Weights of a small GPT-style language model, trained from scratch on English Wikipedia: tied embeddings.
MLP neurons of a small language model. Each row is named by its layer, matrix (up: input weights) and neuron, and shows model dimensions 0-191. Each number is 128 + 32 x the weight over its row's rms, rounded and kept within 0 to 255. Numbers have three digits each.
Before each neuron's rows, "fires after" lists the tokens most often just before its 100 highest values on Wikipedia text that the model never trained on.

fires after: ".", " g", " B"
L2.up435:142137163119142101140157096180115134145155117128099068112173172146142136108199155101101067097117102149099118138127133132048087081126147111123116089066092193129137143200092111175136129167119147148099150137137120140124097116086109092071155097101172180141095099132094141168130124117108189095097169152127121107149163162150079125123093137130119154153119117171137138116117103108117123089170107143108151133101154130140175095108102157126126159136071132162090103114157152138136155100128117171111060160117096138149172161098113151158096212191130129079172162183116126110114096163141133225

fires after: " (", " \"", ".", " in", "—"
L2.up544:186109116129131084150047120128134149114152148176120122133077249115115177116151105090119093122135092119138042110068141120122141090123128130119112160109165193115105098150142113133112149086097119193137159068136126119096159109117143147094147081169104113155119093057146119107109134103084141125135121148174101118141147115183158141119086099079158168129129141123142121157117131166158129130117147130087122217172101079123174130134145154115137190156086146152125144110174127113122168209171177123131145134134087100177044162120153109181111171089177139133123161123140136105094107173104114140

fires after: " K", " Ch", " B", " b", " Kn", " ch"
L3.up715:126154068140102115131142128173096082116157118118081149150137205112213152049114129117133166176142090113107160143170130153102172140161170104091102183065106183123141128104119083145092165127125154152120110115132108146141165064165190103120152103126181077129079174125117180102094128166110111105145121102157167102158121156128128113150128162122065112121150166049106073103179100105142114165130098157128173162097151106084168102124131159091084090170192117144142127124189148143148164115160127123138174133147145105096115183107129185098140045108151137112145117128059158150134117097124129149

fires after: " (", " N", "D"
L4.up606:122167127095063077133110106176125151123184188137133149132122150137107092138133142077123090181135134145146104127104138111179074198143100140133137169130159148100097096119135121122102096090144124209099157109087124117096154142061053116057086086155132044120143133081147156155135105124155161143165101158167144093169112095171128131098201137148154164084113179092096117131069102095156126127124124129165099162085115123156153103109050148109141166096091086144138108083141135120090080136209128122110129190119136114186112162173113166107103129145176116161177139171118101134147138122130148141

fires after: "20", "19", "art", " Miss"
L2.up779:095133175158112133126104224148121122113140147134086099101157154142098126195154143158109123112176182073196110137095140046139114135156134111197093131133158175126168104076183085106125094151187123081126144137093165087099133089069174090170100111121149127137091173102090158126115151089125087098156126123113129143157142152089136157139103141133098143104114038134124088154147085110145169098165117112147107154086097097189106094190062141146132115135127134159104135145177169098107073142110093167165177099130112131131113126127113085103136154098099155122147077136148125131132199125147119176

fires after: " G", " Ab", " K", "ri", " J", " D"
L4.up215:133153078178086110099205119117082088146124157093164106100105142108099095143140086168146142103177095117145164092145123157121103105088109116159155122167070125072116083086126122120119116128171126147099109155219132161153153144142135144129112084129106097185142115053176086148164148128083169151117116178074184114116125141100178150180157094091126143109090167193154110153135106094094068129081111147150071187070077114126086101095099112103116127059103141131152099120137167143116196101189065080141160148131172111159084147214095088108216164126118137107165134110120069125175160063125168116

fires after: " P", " F", " f", " G", " S"
L3.up14:142083131153137092102172098077135068086176093113172077107130124077176156178124110096135080183119139165092144103140123082139086131131114062068142107130147189147142124158097093068161102085146154131119156157156145068125101095157099160087100129137122153074107091150156138113133108124080153112144140147113143144126137100150148115170141169101166089138124140144172181130037110138080155113089092121176088099205108190077147138141136170144124149101092123093111104163149170160096153153100112181127096144158134053153075116120144125129141192113134083152073126159118176145150136086138094075

fires after: " (", "\n", " \"", "\n\n"
L4.up60:163047183086090051125143127190153114118142105139092104158114152107127106117137127163135072124139119165163111163087101166124098117127098116106162190185170084165101156134133135121080106093180075148096154093114146176117116094133165087081078144151147111095136154077135200076117117093137146099152141106165170159134080085115162137187142098096190118029203102195148105129121032112191167118126114151109146134132160148153147106146113172136118115108112114148148152057110121194144115091101137169110114111127154166120126192110123124145146098128148132165135172119126180168142170059088151145

fires after: " |", " the", " his", " C"
L4.up702:088182137109131131089171142152096130132114080154114097091078124111112118107153166136164179107099077196151125059136123153115173130182045113127127194136141077148112079086155125149092100023102147101138104065130074154117117076123086193144097094130127131158154123105145135091154124117089153151133150139127166143102128088131083091105180129158153149110089137139136140185092166107109109149130089114121219106175121098217123167156133159105076164152146132184135184131115123166124117081193137112131127112137153099069046112130177083067153111154132100108098153116106163193132172095129148127

fires after: " K", " J", "K", " H", " m"
L3.up421:103157116118135148188204123193101090121157157153177127099110200049128145151135135141178058155199099179172116090190129115097183183083082152080157163152109129137120109113056140118146080114140171130160125117129123124186160108119125153137131112099118151051113098083167162158069129116138155093111156184100177094140074089141109092204121070164154115162114147133118135094132121119131147127105165064107105081162125174137161124101163100139172122100118184129170090171163104171156121110129099156113111110136127097172117155132129094058142095105144125118131165151114099146162101098128151111

fires after: " the", " The", "The"
L2.up498:181090119120133150109146066183138126140129087129133109128124139125090097122134140163096133104135159125114124090105096143111236071121078123160175128145146114143113123091117108105155136106141139076058096137088139101117068119083116200112131140115123146149094119107158157098146137128115106132147141127111129165142134108089082154139177140171084118144161107105060178185124189090098179145145132134116144164186162123158090156123111159149141144098086108115111132178128140183147111165152124154142202123152072136100148186116121054142082054146076099143123115135125186148198092181091180160

fires after: " M", " N", " Em", " d", " Mad", " m"
L2.up389:113152114114159146117125165133128170117105116196057189101045149161183114167135129100122151134134112094167140126145107144115153136122076180118130143214144095115088100087142095069104139145112137128161122153136138101099133144146172134161141135092139136141173129123107154135138161087074106167035119123100144157155126115137142094160125135132146130173153124090094137082114149167153072092211079090119053084098132055124139113131137114065120180161151097153102149131168111133122120151131121106137113113077149079134126199132126116087074092153188133129132140104083130079125163146134100095

fires after: ",", " (", " "
L11.up30:166133081138118112184180121115155104131159129141147149120108139083092152183158064101148118131126109177132182133124178105106171141153140162177132104140067144142172136057102109139109109178097051201143154124156105137144130061111196144124112105112110175127142176156164136157141105108102177145107089134159080128110106138132087097113076095122147072128150119101124107129139058048086143137126098158133083135135133088108099073117071107130100149099129129153102105165129137157177126154099096108184120161085089086100157117166084152156147133143136102157171140129105140215167155099088085124

fires after: " d", " N", " L", " t", " D"
L2.up985:096137124145096157116157108085152193114159143152078169106085090142099092115123198139114130169182093139142090095124155135093150162148109181079162149107104126097067087137117124162103167164138146068131086130090151116109109153132152122165172126128115194128094082108079117133141191182093108171140131134216171129166136139165114103069117093120080104099168105156169077125085132121075127109150150184100133168124116147136116123121137130107134137108175164126080132145105114126139092139185151071052112095103084069158118169083111124109150116132194153131099139135152143131054110107175109171

fires after: " M", " D", " m", " W", " par"
L4.up538:108141155184162151136073132132101198176173090183126144142117203179055116170147187067153108119164035100141080148087141104154134169062136193182122125153116122147118064126067076161166168094171122153159131085153174177130166117089145106122113130167067099078116113103136125081116163116075124161098183130086186129153072116128138116160066137100133097131128153191129141088170136130131140115155137047100155175092069091164155118130122125117105155130139170080153160132093133088075091100121089145150133146140165139096058141122113096105165136147084114141126136174127139105127127104089121172

fires after: " |", " −", " +", " of", ",", " ±"
L3.up107:111102179053121164161100117163137133122111124061100112143127196143159122097099164077130132119119123135112115127108145140095119119175095153143151135176117172100153104126128150162111095100121127122106090158167113130090103088116104074130119208127086181161073141152118124149152125139156092160190135034171081153182095125128113145103095130097188077126188073093122089155130101184180117136071123149179095168151115127109071144069103138122126080140102143124136163144145097150175142166132183156177150112049144042132097136088098185123147161134128107131148085094173140132110135124136140134

fires after: " ", ";"
L9.up135:159098180085134103084119144118059152099153085112075152149171108108097128184132161131100117125189151062113147106106125159105100166101172149146104119097110113098118159059143119102181158074106139111129103141129158143133147146132126227092148131076126162131163142096094144079088115174159066099149100109133146198066070137145097176130110115167070119158153114160107092179091104120126148165154119103084110098143137133150166044104157149116120107101153106134171056135132092154153149132116099135123150144133123168172158148127147158116124069152131082113094152153213164075161154084161126171

fires after: " N", " m", " f", " l", " n", " F"
L3.up564:118089176158097110127187071094142135072086103118127142138110205136151098202084158137150147089127148111142128104125145154060123144168152116125155139159122169152101162185157095123128113137157120136104101143116147136133161081126079102103113166096105180120100110069119204139080176152140145120124097090151125111112096174133138212147084150107107169130146105127190157165112133103155143141177103114129112139087089175181193180171147133104204124109117102126149121177129099078145148100158120119112082155147202152052099075096158149086141135128070141118137108212110110116117134126090173106

fires after: " ", "20", " (", "9", "16", ","
L12.up705:128134124142120094103092160058109128072165126124112104156152094117150065150098208112068199097144112116156133129177134179058154074170121133097170116162129146166128158092161103147117089125113198117138160187139141073141129096162166115081111111155105149159206131164165100080114155106161120147092140147120126152106153132152131139106128126122146148170097064118150099137059091139101196080114153148115096113071074137082165138157149131100163080129148091111120159161084120105186187175102143144149137142136133144151105124107057117129089063144128149116130160141148082158148159133120119115

fires after: " ", "el", "-", " per", " m", " ("
L8.up682:146032129178094069119161162130128108114114149133113128148091147164124124138148103150074099059111071154130132106110140136104130128070138127131196172122103105107135103131101089120144167124169160092107107110119173145125112131107125130094095120218098133121094183147121126159136082070095145127099120153152120109092135139096134161190067123090181164153139134125118188087157143116116147072194098152118084164118105149136174052128066084154186116145166135110144093109127126142153123087119159158110124108194181144159100214088094114097119141148134087103128169116140112172173096173200164115

fires after: "19", "20", " c", "er"
L2.up575:105155139114118180174125180103125144149155077164097111156105184164113173164118123130156088083149127192163123125093126096119167121148131139130126155152153092155149128107132162164091106115127120121181139079076122118158158107176153114111140128140044115125118094157109145098129173144161104128160159178068116089051112070099087120096083100110125195137120043085104155127106097134075099182139162118146144138109143125119079114091167162141149101134084130147154153099123145053155173159154149119131155160150132122101105143167082112174225117175128097145118150158145044158086164133135177128

fires after: ".\n\n", " \"", "\n\n", " (", " [", ")\n\n"
L8.up228:184072114084138153120110145142138190154129143096126147130146133128115132157171121127135140104128076092167119117140197183118139097138061101127143178076133088138072164111192154100170128137141100111116124094123079092101159114102099136184094148179198126140136088127112152129159092099172109073143110052135145084099096111070087135220153123162170096096114123109132105129212118140095180117083132141107096162111177140116163107194077205150130104102109161179166152104070158143127085162106135130124146121178145109121162180090099122084089090189110156126124103096144148084171123095132152128

fires after: " M", "M", "st", " C", " m", " P"
L4.up922:091125156135204104132113146107096140153104146145091161108110183159128179127107115095071135114124133119135109136128109159127198148129133120119168112120089145097136111139094076083069141150099179164056121130067134134145158106133149094110098117112080173179110118118130169129170191113110166117153132112107190163076102106102152106123098156163123127143103145121152170110066113165173169148159118182149144083093077110152136191178140136190151127184094105126120123140134152144128079166085097144149135088092194127087106124146126108112081077069111147112198107076096117160076112083139120103

fires after: "\n\n", ".\n\n", " (", "==\n", "\n", ")\n\n"
L3.up125:155121149068124112142085067157073160184155122122104078100082129128129123133134135122112095130192157129177076159086141160106127119131116152114141124138136098070117216159152166106122090070170121171150153099126132113140093141162157105097094139127108083099100128103096132149145057130151159100154085074160183138117107043189116147092136133157156116097138144148180092093097083124127141157117111139134121154139141194130199104125130138098195142116148190160133148075065142105079114134118146090102152125070101114112127174138125141104177102173073118096186141093120167147132118078158161175

fires after: " R", " the", "st", " r", "ac"
L2.up513:199136198118039042136089119171141115086193105101132122080070194146145126156076147075096185048110157135169114162095122155112175139165080085137133138133090137118130105103121074075103143098094185119099130142112196116130081115045081143182141127156123109151122141164135152123110148140098118067169121134157128161111166108101109085188130076095085108110164117117130084154152135116110170073111144150174149083136164152141124129156096107181147164137093139139148178142156121145159084105100125165185098106123131072127124116160112093147150179160121154143159084119142116168144162131140156169

fires after: " |", " /", " Christ", ","
L12.up569:145171087121106069171127121109124154166139161171116061123064125092081124146216127127092155128148156117187107103128177124139170120092179137130192139129076165128115079117081149125121190063114104175089122142159141119117137102155121093095149122155106075093095090140212074210100119141131099140111115140127111080179082174163120096133158174162107136121106161078139129140176115147077146129131133135096131158141094051161097130130113125100079128054124099168137100113119063150182121178124108140128122073139113071088172153105089112162120130135172148101143124149073090083115198084134120163

fires after: " A", " a", "a", "A", " to", " I"
L9.up660:151161124104146107111176129175098093141091137087095077117160094148166104107172136163126121127135104102170091098163115138120124147125087122143177157149065129100095126146156102115087111084101198129133127113145141143170125156099090127186115129092112191131078127177108111120123147122086116103145139152077146070119145124134161091116118097127134166089130134058116146178168122139130096141145144064106106156127145086129167085093168139090170143090143114125126102119074121062087085082179147149140126152171167117136081192143107089054133148144120140139184168112182128119241153132164176144

fires after: "a", " |", " place", " ", ":"
L9.up859:158084094126129121131145086146158128143171117116090148129122129153063153121133146108099133150174109115150082103107129109088104157115187144159149221095192134156124074065106178102116095177143098105169076111157093118108174155179142052135137119157128122129077094168155101142138160057068114106186150117154152091097111138082189099023084105132188158129120121142085109141142165074127111092145164148094131093110104123116076142070136118134159160147184112162128094135128154099124143116170154073108120073125144130133139136069095131160185103074170111117180165126127148126077085156148109163

fires after: " P", " p", " pot", " imp", " ", " In"
L2.up227:145083141107149132129198099076232113078141100144148162143162160115090131134153100109153112123124122127133109085135170128113159163173103121160146168173144107108046161081119133084155091089188170109100167144132139163136124070069139100063126108051105120125191125106080126110107151180106129125184105118139167094049121150091124132183107128148097069112153175111136108078139117112113122140110090113111115141120102124144166177151091109136119086153078130116118145168118091174070122149098090157195093110101113139164130077148124130121085150103170159096071128129157132165174141142166054145

fires after: " |", " ", "0", " gl"
L3.up485:121106106186120103162088116109080183098142170120119102190166111053116088157157172097075096152169173124115176100165149198126081137153151118193119146129066095091124078121151098160129143146134089094132119134177155155141145156137119108131075171144143123150111085123158093039149152131148117183109159155090089119108066069140092138109138200052151141146151161159127140086097152142087159174065125118115128161109113091113159186113119074141111136137194130154168124079118147185129129141188133137146137167116167165162102158168079101121085100127143193142180091152166132150082177096156165151

fires after: " ", " (", ","
L9.up540:141154170152107127228094177075122081122128162090116157158117104097168152108120151158134119137109137230112117114101169132173090148118137133136103147061103147113120103090042104173121118137143126121129123160147185103125111078106166149107122135156158066097155171102110156103150140103070112183076110071128089145098099048124115134168139097113124122149120151055150173118124153146183104105188125112117143106183081122123065219089129130160170126161044111107070081162182127134115137147134134107139135104112105166124058125153107138090123192177169130130158206111183090078110172097164161129

fires after: " M", " m", " inv", " V", " r", " c"
L2.up668:118194153164126074120115067093131180146150100126140088062085146189121140155108126072139116154083117078147125153101143131131192133148102136127075165140065132158125101097087136122075182150147151123113070090161146087173167118095127127139143100120083124099103128160117176109054106133097147147092089113110156182171163107111124230132084157109115089130153152109096157131147122166127143152136123144076170111165115149129142056150099070136151134078151182105170119091130106155138100145106168185106069116063159126154077157074159093124079114125139118175133123145130104152159147097149078118

fires after: "20", " Pac", " comm"
L3.up913:077161129150136087159135105107183155184143185138170183122156139133200115141161134145128126149098118055085140126122067100165139097162175080135131118111114070171101154092197123146102054108113096103068096098144124120112091166100106148138136177143110200066082111093146091157116171143119089091133114184137106161080085096124194144114100107146089143136097110071144135165083090128133118131167174124138154075157169161114120099131104131155144164135124175145155089075139102182095128115108077150127117087153126117143160129091137174155077088203201130151120090093170162153132108120088136172

fires after: " |", ";", " ", "."
L8.up10:149122120075099125127107111147148097101159104131103145129175132101129149163130168155130160140121140175121112150185152110125117150105200090073122160123149122127123182162134156087112155099139129081106128133163145137140163064108095082137102100132104087142084118129139144174116187110086132167167116069170178073077121087133148121148126156143177130145123203084147079124169116147084129085092188106134153146104091147132136141098143154132130092167081147205182088126137159135108137147149154047103199119132107081171102165131107166101112145164116128100173101092155094149081130101083127172

fires after: "18", " R", " b", " B", "r", "l"
L4.up607:102135087112175152098166167092071089112127075182135164147154142088158061164183091125085152127162118149102090154182116142099109108152117119154147113181135190129087171069143174149152118095150160102144124174084133148106108123189189128095099145081118139109121145131114110169119163121118138116131163170211188097129123100124088070088118167099104151116157124159089124165220131164125206156128144164163110126117126138091149185149081148103136103143152153125061138107065134160120131131117141124152170107156151177081083116120084139128180087130120114188135164094092072164108173107122149179

fires after: " f", " F", " A", " Ph", " g", " G"
L4.up987:100151194144142138128152161100121153161159141087153088171155121120129082120162182153074045164080115161151050097143106097120213094117167107069141141143148134157115180184110095140128118094092191133147125152157147112131161066155117129127114155146194105156110144107138146137137109090102104110155131080146131131159100127085161125122144097122147197091157087128201118161160154155109087149103152099112116115056109118127108156108129176149086118146138061084119078171102126181172144194143113097110149098137105096123141194160147195136135110128157105165103158142128167173154172153123125149

fires after: ".\n\n", ".", "\n\n", ")\n\n", " B", "Wh"
L4.up657:159138186149091127158128134141111158110191125156113134074135175108102173106136102114064087083147135139092108208094155108095081182235080175211070133139099146106132106131150063150111084123143133154108138089125162138110140148127080131081173128089141073117149121147120116112112111113132185144064090115078111114121180152134123167180164150152167147146139155116157104110172085119136137155121118129156100127133098112134127099124127105124119121100093169147115162143161136097111220083116138129118137097139144128154135157112135063161159138162057108115147156097160085147122119149121125193

fires after: " G", "G", " g", " co", " board", " was"
L2.up874:128097115099103134091091162139113171181123134158150108078060121088099178135137151123156104075175063119138190089155109173127105094153159147128073133145182146084166137178152100078134189149077139138133136151174094120157137154117117148098133116130067109105135115088107070150052113154183107122129194130115114092188117128121198151181101144134162140141128140113140081153139157105141145159092084109098164131139083169129112156113155146157160200188207161133132114144149113090148128126086128125086093111099127073130130115175056124128106153082115126180113134155039130113163162128138163096

fires after: " m", " M", "m", "M"
L4.up148:104114142139127157071141153107117167150144124116125118130074162100018121145159121093169126092172186119077113116131188078095127151092155129126117149113091159081099144130126125155124133132185141144146152217119111123130086139109199057144123127096146090148123153157082138134097065139077071131094139146129166163157094076081143093112073131144135108104126121091185138134118134126138078129119120068071094205099123090141124112134139080186125108144123097207088168131070118117099161158117135159110098153137138133132130176121067117128127136178118134129161115152095100181141149128103143179

fires after: ",", " P", " M", "p", "m"
L8.up965:157106150132095183119149127186109118100141125138119190127091142164056089146093128060075130164151146123068116079107141157140140142128137124138119211126164095154134169140118127156118072121160136094070196095184132173123116118150183079111127151103116165098150135107106103111086116117107095169108162130071141090118157114095202074121092107100103016164059124124173171126160112136073121122187137120207143108082151112153123114075158133131155138149147097214107107120153134101125098104204069147142133117161137107139190117078131106098139167116151160121154140099100104125126095128184080110

fires after: ".", " c", " m", "-", " t", " M"
L4.up462:110105171144081126171130141164150197195130121084151060064155180152097109151075091136131117071239099107146092147118118130104124083105073136132144113164124166153102121126105112172156106103176208115084165136182123138163105141114128112094175066192138199133162098155113095120132121129148165130134183127108149120131101090100103104135104091160156116164139073119134165147109131155048142115099090136102140152105104094140142117091097125143096112135103137186220137109154180097196123082128141129128165147151093075107136146136195125138162120124120136174194146086098143157119102146124116191

fires after: " F", " en", "f", " f", " En", " Cast"
L2.up119:143123170144116088087129173125077126114102110135129062065079157108134115165115121094094139109105195111118100164107109088155156137109127124110187179073175133127174115104162135152144101128119125096098156174172139147088102068128076125160099136157165121105122104123051163140065100107126156083046140103181130104156110125114120100161150133156091180093103136120125137121086109124117147075139091099149114157113157110178141095200147150154166113041080119122185073178076099124170172157108092068096154127112169077152136163135144152086128206186102141171083103148193146132138105111130147121

fires after: " as", " the", " ", " B", "%", " The"
L2.up14:146085190122068083164113108105136128152153107124118081080148191105155118131131101154051160110201195090170137126133124149113150089096160147133204116112151112179127074139092134149129163127146113130110186117116123133097158130142078134089133090108146203158148112109095172139095117104126103104150130176107146141119150126141185097159121146106038121067107135113164097148076068122144132171139155135163153149167139161130158086086193098116156066133170126155132127147178112171093132132087062134142120172097136132109049136098109116214165136050106165103132181138156135132106123112147127209

fires after: " A", " h", " s", "st", " H", " the"
L4.up870:164147125132119114107124113173082167141156182124086119094179165074138153155112145117084142145131037112151066126119174166055164119164098132145128155144109137131089116098094149133156114132138158162107177143167172157166128116138139108107173109105127120186092153132176179167174118077081115104128089073071157148132126050173071107126115168101146132117117143111149089108095072104153144107137091128131108061152113157094168189127135132190083204069084099157141159108161159154179097192114145127147134165119127086089115162122098086172095127118113118115104160160056115080098170128160108105

fires after: " ", " (", "-", " The"
L2.up538:152135127075111077140080184149114191109104093147151143114104172195079115110103111124117059097133058118099132145108097104140089118039143104170154096133133143134125104158120088115131088101139210143144135146112113163080132126091081132097109096143125183129118135151089098102183169135126128086146053137100140189101137144152089048142138165117212136107085117107081136112142134082110128162139117176106144170134138118125167127112153125164161144144112181125149118129154152107166165111113143092135112182158174138103076189132170175170140148128112082131178134193122120178118126132106125180

fires after: "19", "20"
L3.up719:143166129148173087077132146093112111076112111073201108114152135123114073202080154115152106133135162126136174140138165124118155131222126081174146136129166154105108160127141171144109136136160086153109128097075169105127128109103153101123065090104023169089074101104086116099136073180145100098175139158176115102115126128131142165091115062174064156109107118115115197180133061148120159172137153165234123099115118143108144142160112160057146075106110111131132126126184124122069121174093088185113129115149185138150094120145127099108111119155160108100104060113125094168140121109148157063

fires after: " ", " (", "–", "19"
L8.up343:108129116154103179145093162183142136130128137103134144146088141100137107115133151116092160138121119168105141094139133135075094128137138063163111133208109143103129132136123165136075139163160110082142132093127118118130142147119121079140157136158121105108131130136114151125201167166108116128150100106110108099162151123135106125189155055140093130025125053122179125144106114097122101195163126205064155189082068074174165117076142107170171085167064111155140084145141074142077101130106175138145142149156086122185191106085139136139143087186099140138100132093088142080117125125111195168

fires after: " ", " a", " ("
L7.up321:141118090107126130145150110118096100135106165189070165137107153152085173173176117124158126121136137103103128142078143147123111118136145103083106131158052177144124131095141160124133086140102047131071162135095146145117166178176120071140135107091166156131099092116125111117058084134144103129174146154085159141097114077121130050185149166167128100173102215122180091064137103099159158119121156122106131146162150136086132144125158115102108102167143085193135173117100143117189114119138087137108104129119148162156136112150059137135172079136170124172200098126093149124143215107166143107

fires after: " ", " +", " D", " (", "′"
L8.up704:128119152102092100171140037167105088130081145164145158141116041117124138067157132133116127132163136114116059112105163135153104114170090096078103122090087126144159158140138145124125100152102068128101205181209138132112102149120108156066110152093196183224143154107145148138144130106062154127167142103147126083170117089129131145127116046106151135136100106127094163143107140129113172106072134177042160144182092175091145165122082117142115118127125146202087116165171174162106127165149094152124145140110129169108070106167120149106182108181212107123115114176151131168141127124144114120

fires after: " b", "G", " o", " G", " B", " Wh"
L2.up980:170117113108154130121177104149157157152153134160140103075090065110085087171139081133115060105140122147155105090139130101106176144098128139186116142127162153151116161128103112141166142155051155155116137128105140149113137058161140123119097112107096119130150148088090134130105075163138142100174102161211046120198152116092068139105117132060152115136119131155096067156175131089059112133152085040142157106116117166127087095094129171123110119143115158137149064140132215133151083148126088146135137082136218164091143148182097153147114152132100119146169151134143159084102111149166108119

fires after: " the", " an", " te"
L2.up973:148127171159132138121178115130114103182157110129176140136086177091117095146138125151131134096104154116139155114109096144149140127101072108090145136077149131123082107126080075106064163135140162115075083163130161178082088072105104135148140092109099108172087165138163109088130173097135118093106122050118135228119100126092138150165156119147163179164140154095085120094128151117167196165057091191105092141080096124149106143188109176166114135118116119171118149145159160109190165088149108170101187101076095118134159120105130145155080102095187099090074143153173122162162142082114141184

fires after: " ", ",", " ex", " the", "20"
L9.up7:113132143184118160207161190138113112137172117134096039144130143132131157144161126118120140096156137123188164120097084146124145146116165125110073173117143123097118133133126061150161135102086155119177138101052125114114120149106067137201127127121125120085115101114072170139158081205113176101125102115159189102129054133119089090113144167102120183136178093104142123166052143128123141205178180100119141156164106124169154061137097141102105085141043126153128136116177057179189071153155140125138142117105161156103101094108110138174184171082099091123147115137097138142157144145149104134

fires after: ":", " +", " |"
L4.up620:142150163095056197099186093186120138126119115163151155148098103146149118170102166114097114075144164120118176163151192177113135139091101140065151116092147124108143126169148117169115119095174203095159075127144132122089129197137126124162109142164101176138118087108192120163081083099163128168112136087116084122110095081104074140121115137096137138124125128144204123090166089182116146126064118117125130133110109040098112153076094125118107101146084114143118178069134134172119072144115144167105187147087115120154181154142140095167160074143095113192135102112164240119096141132165189182

fires after: " ", "-", " un", " In", " S", " ("
L3.up283:151141109129125035179148112157124161106107129109121171153123175189104094091108108137152112145169153098093106149132160132085056127212115063133181145086129085082144145146097103099134100154143145189146105101145140110151146175121166128068130137155114115104097069115172110124139203168174177088117132039133126131150136124088129144150207179123159133136121124083112108085093143098102146161125140147112130165129192124197112097098118092144088110137171130084166108116167063127139109136134088146137130170162157069141097139164068111137164176149141059138116160146136106145086118138131098131

fires after: " I", " F", " a", " G", " O", " A"
L7.up334:108194161099108172085156186124117136102114152120121133136102141089130106112135163097171106158161154176146167105132099117153146189141105122146113139088083145104087097113103168094135123119102130148150132132151174142142180151121114113103154185169143133113087106086100151188130058104119123097167127077157133093101102140203085106098152080099133129116166164126109124134149106070087085163062094065115130063131134082124196121162157171092107134143138125116122098105217171126114107165167147138075069168148181129144175156164102135042173132130091212100133163113134138138197177166104159103

fires after: " b", "b", "B", " m", " B"
L7.up555:136142139117105112168103126144206107080165128130103073123117100132176135141192171127125088205126072194198154134126091167125095145092143125151120204111120123106136164056094182150132148097147110106129101075179126195138112080122133069123108086182213056128143141112144145119047115078134149102149117082090131096134161120114117093124093140124107068153118140100125102175145122151084153128052134235127123142170129132089113124088155142105100155125149143116132150121108163127104104169148103145143109168140161195179111089131141123113130120102117130098151143112147150137140114136135127083

fires after: " ", " ("
L11.up737:072068094151088100142190122084129090117126149104100142172112139146122176138134116154127120119138155095160120079070111121119140107143169103082138159170126128164105146069148116142087120134080050135135162128120165134116088142167132085163170135123163114137108176071088147074115066122148160102104137110133145125115161106089103120189101068145130145114116125120086069087094163110143156141132171133076086179127134120069138126085132141183177041177154141140154166074157119114126065159112113165187157167093163091103132190151087109117151099172132176118134145147152139133064150113174134183

fires after: " B", " b", " G", " St"
L2.up32:122178089070111164082153148141159112088152091123131162128137204171091073138153053130098129163138156148057138136171125114113161124195108161116125130155087166142086167072057128130130108122111108118131174140123120136155117152150162090104130122162165153134090092060155140109104113143137107080123110104163133113165123142121091073087067204116085095161164091074158076160158145121141159117091177157200159107172069103106192136169137160138156148189146200142140169137174161064112154103124162087145076148121120173152132123134056147132116107117094135162112130143102088133158111087090171124

fires after: ".\n\n", " the", " |\n\n", ")\n\n", "\n\n"
L4.up862:125155108151114106124075060105141129164158156108140158164166190082119152190164101156095121151155138110142104109107072105089155108127088138126149068141084128172095118064077039053137132116165104108092094088132155114135171128058126202116140167136107123198136065089114098157146133154129169146128162129137141145134172197133090131141069162128149098140203142120158105118095100099145109159146034095135081091144138126131160164138157093106131149162102159187051096114120182174145163087136102094134193148085118124128119124064078096145171170164158126138122169105154107092136135207152155141